python train.py --n_layer=15 --d_model=256 --n_head=12 --n_kv_head=3 --head_dim=32 --d_mlp=704 --vocab_size=8192 --activation="swiglu" --norm="rmsnorm" --norm_place="pre" --norm_eps=1e-06 --positions="rope" --rope_base=38700.0 --rope_fraction=1.0 --qk_norm=false --attn_scale=0.177 --bias="none" --tie_embeddings=false --parallel_block=false --init="normal" --init_std_qkv=0.0748 --init_std_o=0.0112 --init_std_up=0.0748 --init_std_down=0.00824 --optimizer="muon" --lr=0.00153 --lr_mult_o=2.0 --lr_mult_down=1.5 --beta1=0.93 --lr_head=0.00471 --grad_clip=2.0 --warmup_steps=200 --schedule="cos" --final_lr_fraction=0.03 --batch_tokens=32768 --seq_len=384 --doc_mask=true --z_loss=1e-05 --train_tokens=357900000 --steps=10923 --dataset="wikipedia_en"
MLP neurons of a small language model. Each row is named by its layer, matrix (gate and up: input weights; down: output weights) and neuron, and shows model dimensions 160-255. Each number is 128 + 24 x the weight over its row's rms, rounded and kept within 0 to 255. A neuron's up and down rows have the sign that makes its largest values positive.
After each neuron's rows, "fires before" lists the tokens most often just after its 100 highest values on Wikipedia text that the model never trained on. A number after a token or word is its count.

L7.gate358 [127  97 120 103 126 113 156 139 122 109 112 118 121 165 160 116 159 184  91 152 136 165 139 100 108 134 104 130 141 126 150 134  81  83 139 130 123 133 142 144  92  97 142 128 139 140  84 185  95 135 157 111 117 174 172  80 150  94 118 126 127 108 155 162 126 177 139  86 109 151 129 137 104 121  94  86 156 106 140 155 147 159 135 141 166 122 119 162 117  98 127 139 141 105 131 119]
L7.up358 [102 162 150 129 127 131  99 174 160 145 127 132  74  99 113 144 142 112 120 107 133 137 103 154 155 148 146 118 137 141 121 136 135 146 116 134 125 175 106 107 118 161 125 123 121 110 123 123 123 133 109 124 117 157  97 101 132 121  77  97 160 137 114 123 134 120 144 131 106 175 177 130 111 115 132 116 111 132  62 107 132 116 133 105 211 123 129 129 159 118 132 144 142  80 121 106]
L7.down358 [175 141  98 111 109 132 122 159 127 134 105  94 156 131 118 126 108 110 121 124 127 112 108 165 113 144 116 117 113 131 128 137 144 141 123  85 104  59 122 135 174  90  93 119 140 143 131 134 108 154 133 116 120  77 173 117 128 119 180 133  95 147 103 143 124 142 152 151 164 105 117 115 167  87 149  87 196 125 117 131 128 137 154 161 115 124 123 104 150 120 106 130 119 115 115 104]
fires before: ")" 30, " |" 29, "," 6, ");" 5, ":" 5, ")," 4

L6.gate455 [104 124 194 165 122 144 146 121 142 139 142 135 125 113  95 156 101 117 110 159 122 132  99 175 124 119 126 168 140  81 141  99 141 104 125 102  92 131  73 125 110 112 111 120 109 167 110 108 155 131 133 118 116 119 172 128 141 142 138 117  90 120  89 172 120 118 139 129 171 170 104 145 181 151 115  93 105 153 105 124  98 120 165 117 122 118 130 116 131  77 134 146  86 134 112 119]
L6.up455 [139 132 141  75 113  78 140  84 101 121 158 107 158 137 124  94 116 172 135 113 141 129 138 107 128 120 120 162 123 144 149 164 104 148 117 113 174 121 134 100 121 130 144  95 116 106 157 106 122 150 150 148 127 154 163 124  79 115 108 107  93 104 126 162 127 156 149 162 156 153 129 148 170 155 153 115 143 127 142 127 116 118 141 127 121 131 139  77 128 121 123 124 133 110 162 155]
L6.down455 [131 107 132  78 152 123 170 143 125 151 137 116 121 119 147 138  73 122 146 110 134 115 151  81 127 117 150 125 134  99  90 153  99 141  62 127 147 117 144 112 119 119  99 133  90 135 161  87 104 112 115 106 170 125 119  92 133 146 143 105  93 121 110 136 147 111 130 167 139  94 115 148 128 147 127 112  97 143  81 129  71 123 150 146 129 144  99 118 134 141 118 157 123  92 126 134]
fires before: "3" 37, "2" 32, "4" 11, "0" 6, "1" 6

L9.gate116 [159 105 122 109 126 150  99 141 141 128 131  62 120 123 163 107  95 113 118 127  72 121 144 119 112 118  83  95  83  99 111 123 108 128 118 118 116 126 128  94 144  70 128 145 113 131 116 121 146 104 114 144 148 123 135 141 126 130 135 127  87 132 141 143 140 110 153 109 135 112 108 154 108 165 141 155 136  80 153 105 165 114 122  57 148 163 143 147 152 111 122 164 125  74 112 146]
L9.up116 [114 140 160 149 175 106 121 109 119 105 146 102 189 147 112 148 142  86 142  97 165 128 130 106 134 120  94 137 172 166 155 150 137  73 106 138 136 138 153 124 128 148 149 132 177 125 109 133 143  98 147 159 103 135 144 116 138 125 131 117 101 148 154 163 143 176 122 127 192 171 127 111 105 122 121 137 140 143 140 153 148 179 150 120 135 105 159 108 153 107 140 133 109 111 119 141]
L9.down116 [146  87 126 115 125 155 131  87 143 128 131 130 172  86 116 133 111 136 112 113 151  93 143 120  76 162 154 110  79 130 116 113 112 155 147 133 108 132 134 103 151 114 123 162 136 120 140 101  81 146 136  93 115  95  98 162 165 116 155  94 121 131 161  53 125 119 164  93 118 108 131 132 133 133 135 138 181 172 152 162 160 126 102 146 121 128 128 108 135 137 141 134 141  63 133 128]
fires before: "5" 24, "4" 24, "3" 15, "6" 7, "7" 4, "9" 4

L6.gate489 [127 134 134 117 164 115  92 144 118  63 110 119  92 110 136  93 138 118  96  92 116 104 117 112 114 103 155 101 116 137 111 145 126 171 129 162 114  97 141 176 122 134 141 138 141 108 169 134 132 138 164 113 137  95 108  71 169 120 126 117 116 118 141 137 114  98 118 108 165 115 143 150 117 111 155 143 106 142 106  75 105 125 107 135 132 144 154  99 126  80 118 125 160 139  97 168]
L6.up489 [142 100 129 150 116 109 118 110 119 150 110 140 159 126 121 127 140 116 136 152 106 138 202 118 109  86 129  93 148 117 127 126 144 105 115 129 119 126 154 143 162 150 123  72 184 113 122 149 110 112 126  95 141 112 137 127 155 148 119 140 130 142  96 104 153 161 119 112 109  92 148  83 118 102 156  73 119 117 105 124 104 160 101 106 121 106 122 155 168 107 153 105 139 173 159 118]
L6.down489 [131 139 106 114 111 147 143 145 134 140  87 115 128 120 112 106 123 135 170 177 127 140  65 149 134 112  77 152 153 138 132 161 150 126 144 133 124 135 124 127 132 136 121 142 171 114 168  72 154 141 148  97  99 139 109 137  92 155 188 151 147 134 137 155 109 160  96 135 126 117 154 108 138 137 148 114 147 148 100 138 136 133 136 168 177 139  98 114 114 161 124 153 118 142 174 162]
fires before: " " 67, "," 9, " |" 6

L2.gate652 [113 115 126 111 136 140 118 140 121 148 127 140  77 159 137 133 139 139  95 148 131 133 131 123 144 151 125 126 175 151 141 106  97 143 139 118 124 155  98 122 137 173 124 156 136 159 140 129 140 121 100 114 135 109 101 132 110  90  86 160 140 113  83 126  92 102 145  61  88 144 166  83 113 114 115  80 129 130 131 142 101 129  95 158 136 157  72 175 121 150 126 112 167  85 146 132]
L2.up652 [100  96 140 127  94 133 147 164 110  95  68 107 110 167 142 143 134 144 115  87 143 125 129 119 155  96  96 122 141 150  77 170 100 139 106  91 106 155 117 134 125 160  96  96  97 146 105 166 156 131  99 112  81 125 126 128 163 155  92 174 139 147 117 129 108 132 126 154 169 121 150 122 128 125 159 113 161 124 111 134 105  73 159 149 134 123 118 118 103  97 122 151 171 104 136 126]
L2.down652 [107 164 121 130 122 114 115 166 137 122  92 153 115 111 150 122 145 101 151 169 127 106 102 113 120 109 102 132  80 104  80 118 133 127 117  86 117 121 105 110 147 101 116  88 126 140 124  83 159 121 114 119 111 155  98 166 166 149 122 122 129 156 120 121 149 170 131  89 164  40  93 164 127 103 152  99 108 140 105  92 144 103 142 177 121 113  94 117 137 122  77 116 110 144 144 138]
fires before: " " 32, "1" 11, "2" 9, " the" 8, "0" 4

L11.gate369 [122 166 164 111 150 112 119 128 127 144 134 182 118 128 115 157 133 144 129 113 124 115 112 142 130 150 123 105 135 137 102  95 112  86 109  92 100 115 135 115 135 146 145 145 117 147 159 159 131 100 119 109 152 120 130 128 120 144 184 144 137 154 140 132 117 132 156 109  95 149 103 137 104 116 132 141 134 158 157  88 190  91 120  94 125 116 123  80 165 145 105 109  76 114 168 133]
L11.up369 [ 88 121 171 120 121 127 115 106 173 113  98 118 152 126  95 160  97 177 171 104  86 126 151 139 127 119 111 134 148 116 105 119  97 127 137 139 128 144 163 100 134 142 129 141 120 147 138 130 130 132 136 129  95 115 113 134 139 122 136 169 149 115 110 178 133 137 180 105 173 128  96 136 158 142 176 113 197 148 127 115 161 145 155 116 120 127 141 126 143 117 119  86 138 125 153 121]
L11.down369 [125 129 129 124 123  45 127  85  91 166 129 153 142 122 147 122 136 170  97 131 125 120 168  96 142 101 136 145  99 148 103 143 141  24 139 135 158 103  77 149 138 163 176 108 102  99 135 110 125 122  97 147  97 140 102 152 170 123 139 139 121 105  87 158  94 137  92 123  88 100 153  95 159 136 155 117 122 114 165 127 135 138 150 151 162 116  99 121 128 112 132  93 128 147 129  96]
fires before: " " 65, "9" 6

L12.gate70 [122 129  99 149 133  94 146 100 116 136  89 140 177 108 136 135 140 127 138  92 145 143 111 155 146 126 135 107  90 129 102  79 104 125 139 165 165 116 132 161 129 147 134 140 108 123 132 165 119 126  79 130 106 101 108 163 138 112 140  77 175 116 126 134 106 103  95 112 131 136 123 114 162 134 158 161 147 119  95  86 125  99 126 136 133 112 169 114 165  94 135 120 119 155 108 213]
L12.up70 [137 175 100 141 137  97 111 139 138 186 106 123 154 123 147  86 108 118 129 131 126 139 159 154 131 135 134 117 139 140 130 140 138 136 107 148  83 135  76 155 119  98 133 116 116 124 143 143 156 143 115 174 142 148  61 123  91 113 108 110 176 107 146 141 131 141 101 133 122 151 155 129 118 126 135 120 138 117 133 135 136 125 149 141 132 114 155 113 102 108 112 167  97 150 129 122]
L12.down70 [115 165 106 156  91 124 120 148  62 148 128 156 121 179 145 127 125 157 143 133 160 157 161 122 174  87 123 157 149 120 190 153 116 175 155 156 116 140 160  98 172 146 101 112 125 118 167 128 128 149 150 111 100 142 107 118 151 143 144 131 146 139 112 111 119 131 113  76 134 137 156 162 139 153 144 140 193 122 122  94 126 136 119 116 127 102 120 109  95 120  85 131 149  89 143 126]
fires before: "." 30, "/" 13, "]" 6, " m" 6, " |" 5, "6" 5

L11.gate223 [154  97 132 122 129 140 153  84 146 157 145 120 158  97 117 120 104 111  96 126 119 178 103 153 132 113  80 135 157 150 104 126 121 134 119 149  97 128 110  92 130 116 147 118 166  84 130 174 107 141 123 101  80 140 127 114 124 147 123 172 163 147 127 167  82 146 142 133 117  78 121 143 132 109 134 125  96 124 122 148 147 136 100 123 122 131 132 109 119 106 123 155 143 126 108 130]
L11.up223 [135 107 102 138 137 160  70 120 140  87 118 137 102  88  83 133 137 146 152 141 113 163 100 138  97 115 155 131 132 115 154 139 147  93 172 121 117 118 132  77  89  88 151 105 138 146 145 132 104 117 152 124  75 142 101 111 148 144 138  90 103 134 155 149 109 196 132 151 172 133 106 121 115 106 120 128  95 123 128 136 116  97 115 110 112 142 106  84 161 109 132 131 118 123  94 102]
L11.down223 [124 132 164  93 110 109 140 141 175 159 118 122 123 135 150 153 138 143 122 138 125 123 118 127 169 113  77 110 104 124 147 115 106 101 104 145 142 128 141 115 122 146 139 164 121  99 124  96 122 109  98 114 170 115 138 166 120 119 134 170 103 151 143 122 134 157 149 154 126 157 155 120 143 131 142 136 144 156 107 153 132  96 151 100 146  80 132 147 134 103 125 165 135  98 140 153]
fires before: "4" 13, "6" 12, "2" 9, "7" 9, "5" 8

L7.gate147 [163 149  99 138 129 117 134 108 123 123  99 173 119 148 120 121 150 134  86 129 174 156 117 133 111 157 128 107  94 141  78  81  72 125 124 161 131 144 119 100 161 109 110 143 109 129 121 122  88 125 114 125 144 175  75 168 126 126 142 138 134  84 123 127 128 103 158 135 133 116  86 164 103 111 102 162 118 162  98 107 135 128 148  97 108 135 129 215 165 118 109 144 104 146 122 131]
L7.up147 [153 115  96 112 111 129 112  89  64 124 117  58 146 194 109 136 155 108  98  78 132 166 130 118 137 134 108 135 119 121 126 135 162 130  90 124 148 113 165 103 159 135 127 117 135 108 139 144 167 130 150 142 157 110  97 179 114 113 123 132 136 113 102 129 147 131 120 108 134  99 147 155 151 105 123 109 147 120 131 124 138 113 131 137 120 148 159 121  99 120 157 151 142 153 153 109]
L7.down147 [124 113 133 152 154 149 123  89 145 100 113 127 124 169  93 145 164 147 124 135 141 138 172 160 138  98 179  85 104 117  90  73 110 127 105  98 124 101 167  95 100 133  96 127 118 157 144 129  95 126 116 120 147  90 105 111 176 139 161 104 134 160 140 145 116 129 113  85 171 120 137 128 147 118 118  85 121 115 145 121 110 136 151 154 143 160 149 117 138 123 131 160 131 135 129 153]
fires before: "0" 41, "5" 31, "6" 8, "3" 4, "1" 4

L12.gate211 [134 100 171 150  90 130 145 130 126 127  92 111 146 175  74 147 142 128  97 133 111 102 176  84 112 136 135 120 140 128 161 125 119 142 141 164 125 144 104  91 160 141 120 119 135 120 120  96 139 125 110 103  95 144  97 152 112 170  97 111 158 126 149 158 127 120 184 112 193 118 123  99 118 120 185  91  94 136 136 142 129 116 117 178 137  77 108 121 136 118 111 144 119 163 129 120]
L12.up211 [119 154 106 111 122 112 111 113 118  99 134 144 116 112 132 129 117 101 119 127 114 150 166 119 114 147 127 103 114 131 120  87 119  97 139 107 139 108 196 134 138 161 115 127 123  87  85  86 154 132 136 163 110 128 125 131 121 119 135 106 141 120 122 123 130 132 147 117 191  79 150 138 120 117 161 110 164 111 160 132 133 136 156  98 148 186 126  86 154 100 138 163 154 129 139 130]
L12.down211 [118 133 123 150  98 133 125 155 116 128 134 137 125 157  96 133  99 154 109 139 125 150 136 175 147 133 125 126  94  97 135 135 165 208  92 147 181 126 149 147 104 132 134 114 133 133 120 117 147 135 143 119 151 134  77 103 102  93 121 116 149 110 134 120  97 136 108 100 141 151 126  96 140 137 139 185 214 109 153 140 127 119 162 123 137 129 180 134 111 164  99 121  92 126 125 130]
fires before: "9" 42, "0" 11, "5" 11, "6" 6, "2" 4, "8" 4

L11.gate276 [124 123 127 151 158 121 131 125 106 133 111  87 114 128 135 138  97  98  78 113 170 143 110  96 146 128 123  96 148 103 122 106  90 103  89 148 128 116 135 180 101 171 159 137 161  78 100 129 122 123 116 102 105 109 147 117 120 135 135 166 123 124 159 113 101 155 141 115 116 108  69 113 101 121 107 110  97 156 107 147 180 172 128 134 137 128 137 171 120  83 101 125 116 147  90 121]
L11.up276 [141 160  97 127 117 120  73  81 143 140 105  99 109 117 182 118 123 158 123 105  63 189 123 112 165 145 111 158  85 113 133 124 145 145 126 122 102 164 111 161 118 147  97 137 172 156 124  94 165  93 146 157 162 117 103 115 114 128 132 115 131 152 108 133 135 136 148 142 140 102  80 150 126 158 159 102 178 106 108 149 124 112 104 120 115 118 117 163 106 116 122 169 168 149 135  94]
L11.down276 [153 169 143 130 153  88 145 151 107 128 117 135 118 162  90 167 123 143 150 161 150 125 171 128 133 159 109 106 144 164 115 100 137 166  95 137 148  97 121 114 127 136 113 158  80 125 141 158 134 120 110 156  85 137  87 111 146 150 101 138 127 125 112 139  96 106 135 111 147 142 168 112 126 115 131 109 171 107 106  93 118 103 131 124 126 114 170 124 113 143 116 124 130 129 140 142]
fires before: "5" 28, "–" 18, "6" 11, "s" 5, " |" 4, " in" 4

L8.gate37 [140 122 110  94 114 132 150 181 103  86 134  75 170 134 200 154 126  83  83 102  82 124  83  83 146  77 132 134 131 141 140 161 134 122 125 132 141 141 173 125 107 101 120 100 127 104 164 116 145 135 146 115 153 136 125 146 139 106 114  44 100 113 116 112 119 132  90 134 132 122  75  88 115 119 117 113 128 116  76 105 109 143 151  98 106 123 122 143 148 144 140  95 115 120  97  78]
L8.up37 [129 120 124 120 109 117 126 182 101 160 127 103 156 134 179 146 161  72 115  89 112 100  68 120 129  74 133 134 123 165 107 146 152 142 118 141 137 134 158 163 128 120 141  73 146 127 163 135 125 121 112 106 161 162 104 104 141 119 125  66 152 142 148 104 151 154 105 126 120 122  94  95 164 116 115 142 110 115  84 119 105 111 121 134 108 115  81 137 134 144 124 132 110 121 155 122]
L8.down37 [159 111 133 121  99 133 147 129 126 141 163 125 103 126 173 137 154 126 113 119 139 152  86 116 135 178  74 186 134 157 113 134 132 170  97 136 139  96 147 136  82 102 152 170 124 139 124  88 142 107 116  88 173 170 159 110 142 160 142 123 164 147 134 146 128 159  78 141 136 162 126 108 123 162 146 120 161 120 133 134 104  97 142 118 108 143 100 101  97 138  82 121 155 128 137 149]
fires before: "0" 52, "2" 15, "1" 14, " " 5

L11.gate308 [117 177 152 155  79 114 128 139 123 125 125 154 126 148 148  91  73  84 117 140 158 170 100 122 143 124 132 121  79 149  79 129 122 116 111 116 102  99 138 116 150 129 145 176 130 162 141 152 149 123 123 135 131 117 111 123 151 103 114 127 117 123 117 121 116 131 138  80 158 114 131 101 117  99 169 141  76 103 122 128 142  81 118  69 102 132 155 119 136 105  93 139 134 126 106 108]
L11.up308 [147 125 123 161  66 131 118 105  89 162  96 109 131 156 124 143  98 163 135 189  91 133 135 119 131 155 139 144 123 110 121 150  61 129 126 111 124 118 151 127 119 112 153  99 165 136 125 114 134 130  93 117  98 101 115 119 114  96 164 109 146 134 102 101 149 134 126 112 126 125 157 123 144 125 158 145 161 153 113 110 115 104 108 107  77 113 166 132 156 113  99 110 117 145 143 109]
L11.down308 [ 93 173 109 120 103 152 109 117 135 141 112 107 130  81 154 111 100 158 136 107 119 125 144 122 147 111 112 175 118 126  91 177 159 104  81  54 130 135  91  93 167 141  63 117 122 126  99 106 161 105 118 124 123 129 121 161 156 136 129 148 143 129  76  99 181 136 118 108 133 124 132 135 113 101 144 115 143 163 143 127 114 147 104 121 156 114 129 134 131 108 119 124 153 132 132 147]
fires before: "s" 47, " first" 5, " " 4

L8.gate107 [103 120 143 140 111 154 134  97 151  91 120 102 177  94 136 173 103  94 128 125 138 124 155 136  97 132 108 153 109 147 134 150 111  82 144 138 136 154  76 116 131 129 118 165  89 121 115 102 152 146 114 153 189 137 127  98 121 149 117 140  82 106 165 109 149 118 160 162 188 101 142 108 140 122 152 136 120 114 122 116 130 130 119 135 124 111 121 104 139 108 136 159 109 108 104 119]
L8.up107 [157  76 128 132 150  94 139 126 134 111 139 123 144 155 135 121  88 126  94  54 115 118 130 141 117 162 142 124  97  86 154 137 141  91 150 138 130 100 155  94 124 147 162 117 126  69 144 137 148 124 185 129  94 145 116 130 129 116 146  98  74 161 139 132 126 129 145 115 126 130 136 130 150 144 182 150 121  87 103 133  89 155 114 106 124 149  88  79 122 165 127  93 107 118 103 200]
L8.down107 [145 149 168 160 116 115 111 130 111 148 125  91 100 141 140 146 122 191 111 101 103 126 120 126 155 124 166  77 122  91 128 119 117 161 102 168 130 140 157 101 155 151 172 119 116 133 150 134  98 143 151 121 107 111 105 147 106 115 107  88 123 132 109 145 147 132 166 105 122 105 104 132 137 101 126 154 111 143  87  63 123 115 128 181 151 160 132 135 155 128 108 134 153  58 132 144]
fires before: "5" 21, "3" 20, "4" 13, "8" 11, "9" 7

L11.gate194 [168 152 106 139  77 129 110 138 135 134 109 109 126 139 123 127 104 140 102 113 149 129 133 133  57 186  73 136 103 131 158  62 144 126 130 149  94 110 121  87 114 161 173 114 131  67 158 112  92 143 144 131 159 132 133 131 130 107  88 149 104 126 151  88 105 129 127  89 168  70 128 129 112 135 100 170 107 112  68 113 162 125  74 127 113 132 151 153 117 119 139 119 165 137 129 139]
L11.up194 [122 153 186 130 108 143  84 142 125 166 137 144 106  87 118 132 114  98 158 143 190 116 131 148 130 166 132 103 129 102 128 161 104 143 120 106 113 132 140 130 104 123 171  90 120 158 141 104 143 132 131 185 123 149 133  99 120  91 182 103 143 154  93 146 181 112 124 135 112 118 155 158 114 140 115 142 139 128 144 143 129 141 121 111 124 146 139 125 137  86 165 130 148 145  66 100]
L11.down194 [125  93 134 135  91 131 105 148 117 171 139  99 150 108  81 141 130 134 117 118  80 135 110 154 117 130 151 110 129 118 144 146 143 118 103 143 154 105 110 108 106 100 130 146 124 111 123  81 172 126 123 135 123  96 150 151 148 148 106  76 131 172 149 141 157 145 165  89 122 139 104 117 173 125 135 134 240 142 111 128 142 141 143 121 153 107 117 126 119 117 147 120  82 102 119 176]
fires before: " |" 29, "9" 7, "\n" 6, ")" 6, "4" 5, "7" 4

L7.gate448 [164 148 123 139 103  92 124 124 101  87  93  94 123 144 164 160 124  77 125 137 151 167 119 151 165 174 131 120 111  77 101  81 146 124  98 159 146 143 127 145 115 114  98 155 104 148 115 144 145 125 121 115 133 131 139 132 110 108 125  81 169 136 155 149 116 113 145 119 151 100 119 158 132 131 121 117 130 138 142 161 111 142 145  75 147 102 111 129 156 133 135 132 143 146 162 120]
L7.up448 [127 150 180 139  70 138 113 166 105 137 150  95 123 126 142 106 111 108 135 159 121 129 142 124  98 105 113 128 151 129 147 190 131 138 161 152 152 138 151 165 113 135 152 143 100 145 136 170 143 113 127 135 118 159 133 125 122 103 142  75 153 154 132  91 140 132 126 161 116 108 169 104 146 166 137 152 121 151 122 121 147 173  92  98 126 110 140 120 143 104 140 127 132 122 157 116]
L7.down448 [109 152 151 146  94 122 152 116 125 141  99 103 143  94 141 132 139 131 153  82 148 127 127 155 125 118 150  94 128 146 126 148 124 108 127 159  99 135 134 125 133 132 134 102 101 155 166 115 180 135 184 144  68  89 140 122  90 100  78 122 138 126 140 113 176 126 171 186 122 126 110 102 146 116 104 100 143 115 106  98 118 144 105 112 122 116 133 120 126 131  66 161 119 104  84 139]
fires before: "8" 30, "9" 27, "2" 27, "7" 6, "3" 4

L10.gate5 [124 131 145 140  96 130 120 121 137 131 128  87 172 135 185 150 125 125 136 182 110  65 176  96 138 122  98 105 139 159 143 130 143  94 138  93 131 140  95 171 118 149 122 119 162 131 134 132 196 134 150 145 126 105 135 123 100 151 135 102 144 148  61 122 157 141 100 101 146  87 121 111  78 116 154  84 105 141 126 162 106 126 139  99 125 141 143 170 174 155 113 132 104 153 104 124]
L10.up5 [ 96 113 115 135 142 104 126 132 154 139 140 122 132 131 163 112 117 181 161 112 141 106 133 169 100  99 112 104  96 136 154 135  92 124 107 157 121 133 107 157 179  78 110 104 111 162 188 118 150 154 124 143  89 172 138 127 103 147  99 118 120 123 143 102 118 112 134 142 105 137 114  92 107 168 110 113 144 133  97 121 134 118 143 100 171 139 117 118 114 198  95  86 150 136 155 134]
L10.down5 [106 132 141 149 146 137 150 154 117 127 114 156 104 110 129 112 101 154 176  70 128 125  71 119  95 133 117 169 109 130 120 131 115 142  79 145 110 111  99 113 169 142 111 172 184 111 142 131 128  97 125 122 108 154 130 108 105 111 143 162  92 124 135 120  81  87 146 129  69 140 127 130 147 105 119  97 213 104 109 136 137 123 127 105 164 108  98 108  83 142 117 100 128 122 160 152]
fires before: "3" 20, "2" 16, "al" 6, "hurst" 5, "4" 5, "0" 5

L9.gate373 [117 168  95 114 159 178 120 101 126  95 133  98 117 138 115 120 144 123 159 127 163 154 113 109 124 127 120 121 101 140 167 120 105 128 113  92 153 103  81 151 154 102 127 132 180 116 108 132 107 138 145 136  99 106 125 133 114 165 145 169 121  75 116 125 160  95  93  72 128 129 139 160 114 130 120 128  70  89 146 135 158 123 125 107  98 133 132 158  77 108 123 158 104 148 108 110]
L9.up373 [117 175 137 131 121 120 115 111  86 147  91 136  99 113 101 178 143 114  88 183 156 157 145 134 139 185 158  88 141 114 160  97 138 132 105 107 144 159 126 126 121 125  75 148 157 157 101 125 130 115 134 121 131 108 102 136 155 146 126 126 132 133 134 130 117 120 121 122 133 125 143 123 156 112 134 146 162 144 152 150 184 178 125 118 161 128 117 128 149 120 130 186 139 148 144 137]
L9.down373 [119 142 153 111 143 125  95  86  94 104 118 157 138 146 109  99 129 123 143 140 122 149 149 115 137 133 144 140 107 166 110 132 141 124 118 120  97 110 151 118 119 100 121 102 147 109 166 108 124 172 127 118  87 172 139 134 131 164  99 135 138 124 109  79  99 141 131 141 150 153 131 146 100 114 125 114 188 134  79 171 130 108 148 150 127 121 130 150 154 143 132 135 140  54 164 103]
fires before: "5" 65, "6" 10, "0" 8, "8" 5

L8.gate315 [116  88 114 129  88 120 111 129 134 137  99 149 139 111 133 167  91 127 135 123 126 130 148 102 139 133  91 199  97 138 123  94 139  50  92 127 129 103 140 130 118 128 171 119  90 121 133 131 128 154 134 151 141 122 164 152 138 149 141 129 125 135 146 125  99 134 130 122 148 142 143 106 110  87 143  84 144  93 119 113  83  96  95  96  92 126 124 126 191 114 137 114 113 151 134 132]
L8.up315 [159 148 135  80 135 146 151  99 117 130 106  70 116 126 116 124 123 151 113 112  73 117 120 150 106 118  88  81  91 108 151 132  94 106 100 136 130 124 120 100 106 154  99 120 131 133 117 130 132 156 130 138 104 123 130 102 112 108 130 121 127 137 108 109 134 117 129 157 116 124 167 134 189 117 163 134 100 119 134 133 121  83 155 104 134 118 118  87 135 153 130 140 148 117 128 111]
L8.down315 [148 138 163  90 135 123 121 106 132 132 181 136  98 155  57 128 123 117  90 134 146  93  95 128 110 133 147 109 127 128 137 140 128 155 148 112 173 126 122 136 113 110 138 126 161 132 148 142 109 143 124 131 112  80 137 143 131 101 146 138 127  95 142 135 131  80 162 124 146 120 122 176 133 139 143 123 187 134 114 103 121  97 122 146 121 124 125 169 109 133 130 161 150 101 115 138]
fires before: " " 60, "2" 6, "4" 5, "3" 5, "0" 5, "5" 4

L8.gate293 [121 127 129 126  71 143 128 103  96 112 142 104 155 122 170 119 136  72 122 155 124 154 137  60 106 108  93 119 153 159 155 137  88 167  99 133 143 128  75 122 121 152 111 162 140 131  79 126 124 127 121 111 134 127 102 116 156 166 106 104  88 117 152 133 118 133  99 129 112 117 150 152 159 117 136 139 149 167 103 126 128 112 144 154 159 115 116 128 155 123  88 145  93 113 113 146]
L8.up293 [ 86 140 104 107 162 145  89 105 131 120 135 132 115  95 119 141 124  95 111 156 135 161 106 184 121 137 125 151 138 119 143 137 133 117 121 129 111 165  74 118 168 114 124 133 133 132 111  91 132 122 147 177 133 168 135 148 118 146 164 162  98 150 122 132 149  99 158 123  89 167 148 130 136 140 119  81 155 128  99 138 106 138 122 136 100 132 147 165 156 137 151 184 107 157 112  83]
L8.down293 [156 108 163 153 163 125 101 160 127 116 131 143 204 123  98 129 125  70 149 101 122 123 156 130 116 168 107 110 183 121  92  97 114 195 132 131 165 108 172 181 133 134 127 144 137 139 120 121 106 133 114 127 111 129 143 131 126 132 103 149 135 106 141 134 123 161 128 114  91  87 121 127 134 205 116  92 144 153 137 156 143 144 118 165 102 100 133 116 108 161 121 102 132 163 150 146]
fires before: "4" 29, "1" 28, "6" 24, "5" 6, "7" 6

L9.gate29 [134 153 136 154  87 118 167 140 150 154 123  91 111 125 114 143 130 161 106  99 148 123 151 103 124 140 145  78 144 141  93 124 147  94 160 122 157 135 158 150 143 153  98 112 150 120 145 120 107 115 108 142 125  69 170  98 154 140 174 176 170 128 125 142 106 122 121 122  96 106 149 110 116 156 137 122 144 131  95 145 125 142 127 145 166 127 138 136 127 147 124 106 132 145 152 106]
L9.up29 [ 98 140 100 172 124 145 162 131 133 120 129 140 138 151 101 128 117 132 177 138 130 114 133  94 152 119 124 108 157 154 130 155  94 119 120 145 111 116 161 205 114 116 142  89 161 102 156 129 139 108 127 115 146 132 136 164 170 137 168 125 125 150 102 112  94 158 142 145 132 130 140 139 110 102  88 157 110 140 130  99 105 154  86 168 147 152 153 153 150  83  86 112 135 146 129 122]
L9.down29 [125 123 143 105 124 134 128 146 125 133  99 141 133 119 130 132 144 141 120 125 157 130 160 153 106 122  97 134 182 165 142 137 122 154 126  99 120  94 149 132 130 108  94  69 146 147 112  90  89 143 117 115 173 102 113 116 124 138 109  97  51 121 134 143 100 134  85 103 139  97 123 113 139 113 127 152 190 138  76 165 169 123 156 143 140 112 146 112 163 113 162 143 150 165 154 146]
fires before: "." 30, "," 23, "\n" 4, " and" 4

L6.gate111 [147 117 122 149 125 135 137 171 140 163 153 103 117 118 154 134 109 144 144  86 148 134 129 150 122 134 153  99 153  95 128 151 150 128 166 134 105 135 112 143 102 146 119 119 100 131 128 140 172 146  70 118 128 139 127 152 171  86 157 104 132 135 136  78 127 162 129 112 150 139  82 152 124 147 151 146 151  95  98 142 122 131 124 134 153 109 118 138 133 115 121  61 126  95 137 141]
L6.up111 [102 105 108 131 124 121 126 140 164 115 147 119 160 165 125 147  89 145 119 142 128 121  88 145 103 133  74 106 203 149 142 139 116  97 129 101  97 127 184 166 133 144 143 160 129 120 142 141 142 118 127 109 154 110  73 119 150 103 115 129 118 136 131 119 152  95 134 140 105  61 125 147 115 127  85  91 137  92 217  85  94 110 125 142 116 122 118 127 114 127 101 117 128 107  89  85]
L6.down111 [142 122 121 141 122 149 133 141 126  78  66 182 106 114 100 120 111 156 111 162 129 110 114 118 101 157 152 163 124 144  91 133 178  96 122 123 159 123  83 108 104 121 123 103 164  68 144 151 105 122  97 131 122 119 129 133 146 146 130  99 161 157 152 129  90 134 138 118 132 144  98 114 109 140 167 108 195  84  80 162 174 141 145 147 156 149  99 116 132 108 136 134 112 115 109 120]
fires before: "\n" 35, " of" 11, "." 8, "," 5, ";" 5